Weights of a small GPT-style language model, trained from scratch on English Wikipedia.
Size: 12 layers, width 512, 8 heads of 64, MLP 2048 tanh GELU, vocabulary 9360, 43.2M parameters.
Architecture: biases, tied embeddings.
Training: a variant of Muon for these matrices, 833M tokens, 6359 steps.
MLP neurons of a small language model. Each row is named by its layer, matrix (up: input weights) and neuron, and shows model dimensions 186-281. Each number is 500 + 50 x the weight over its row's rms, rounded and kept within 0 to 999. Numbers have three digits each.
A block is one neuron, or neurons of one layer that tend to fire together. Before each block is what it responds to, as a language model described it from the Wikipedia text at the highest values.

Preposition "to" and column separators
L4.up187:570536514441561461454468548445550369428568494511539499583472570518499484533435574483583510461530523467555462366496586542547539488613541456487558553565378506567495535430506511472511579507444475467570493504483501451549517460400486477535569445566580488565456436491548599449552551508495454539
L4.up685:546500521545454530456435517404522444458460572548505471540643574462507514495368534472494544458538422488545615451481519506464481469470528458435558442501525489597436418508467542440526563481511537475412514558474460588494467517480448462471462397482543569488522486526456527565447551516527489523
L4.up758:496558460470518558530491418480530521515525529469477407493472524528504443531424598515508554517473484447432497446511454599552437542512486469513521519507548436552478508534530468415543579572494500427581530498527560445442455537544488459511469536510562438449532458445459612528476586472448449625
L4.up1968:488488625495551520478444584401439492543466518514600448557503609531647520580527517432602477508552484495565468510537473517592430500501518501492541471490517552533558412514526412464485533448414522508467507430541512553563525528480502478455434566515461500555521485466494577509590556532447557515

Temporal preposition heads
L5.up1082:507431554529522470488506502501544574514540507526531455560529523447460493468430476480448414522572410563565450415479520454414521539458434490442550473435523515411461491439440476524562547443532512460555585538474393436507448555421542542573466501495438434511487459520397550482497523466370451559
L5.up1280:545516554490585584452492551538608438414392585483491500501522503506557496484508549457525496520464522306480488472520443537485551543438542451506407502505597454529489437504519516539506488443442595462496505439536486520527434507393504539460441449496614501563471543445567483441455522614514468520
L5.up1831:431391503508552525474584611485472528505460522538429457566416457455453527461521458609536549559467642482534483440489477442510507509609449475488517468409490487481561516480498473580541544489382545456505557544396453500494533559462479510448528478451494467512418499539465489582467486542581458494
L5.up1938:540538494465497513480537513469491432458484422569568482494456460430488512466496451558509497502556450499487466493449528474400400562461523530452486456541529593406471549467495532551441620489576549426526564519478513433462528378402465470474448482553484537542528500541459568533417543405544518514

Name-part starts
L4.up389:495438506568524593474514548601452493478465493528492465575421499550533475515449520531477522546517495476501534479502468528497567423503445519540474495565462499527516464554537438520434486540458458573462420507390454458456499541460437571610536425622543529549528503442481509498404487526579445496
L4.up953:425483444521552556422468575512478355496538479488487491506463557500464376505537491482480465494534541553480453467521532516500533500515424610501420427504551525535506534456491558452482517476637479514555591509487523462651505513529537511522515537533483511521525487503469527505488468553465506489
L4.up1104:411539536552567452483436480466460555489472570480605486558611540531508484569572516550469494434390524360506487416569483405522455539515515459550498584451508538475456417510509486525506516538455522482546491464515558536490566516507516544510559432510484491516436507417503550452565413504568583480
L4.up1371:454523530478510604502514463509452448610501548525545504520605511519425469415447564475507409505525406633519465494512464518581539556555569499530476488459535527436523540491510554561465555470452499530623444482431548422466482465498564443431530469512515499460485560509481478556532528450575503488

Surname start after first name
L8.up534:552547453514529469515566424646458560496567498546521479485538492508469411502550486445542444495473562547501505505480433585521470529527444539491539528453444521460534491544509505497549455492458524541597475449465451551502504451599466600570550442448501522389500592503473503516475526494525624591

Temporal/relational function words
L8.up511:492456505455487507401569539477482527405464577536506378508501484494464444526449519522555535524390519462485442546525441491483545470521563533527420528420478450477570529496468446490489523463488551523489511590519436478400557498416493519505532518500530506590453529355400581500559479534500417569

Surname start after first name
L5.up368:484529475490506503503485438469457564577556620513522443490500446526530449555517539543568564526471551450515493533493442503479528518547587557534466565404526498491494526507569488501445493526431538494556448501468570527554501482517571493497544486556473443393491519471545468544310488475449567493
L5.up804:436411490466476467506460532495492371497434609511546448536502495557476567491415523544586455386497440467566458558540521553445541536478490555473430520421497517455480418514532509554479472553531544469547478460515473537467468554560472545480471481591575518595545470487499577463480551492526563455
L5.up1138:439545419463453524438444600590477457468452495454513540479500540575496534482374455457440473394560507499493464511423531492509470463468516478343403494482524459494617495452490623529497531591504477491497479506532449479533504503402397471527540512490509513528487481495529522444482442499526505474
L5.up1718:471453405499525502478538397404483396396458583498547500475534414551467439506524517483461430352550441451461514408497511468464427494466550527557446528442516494555498527511544498473403473485470628491497500483465482497549542510458482512468571517541613490459465493482550528404492404531504504551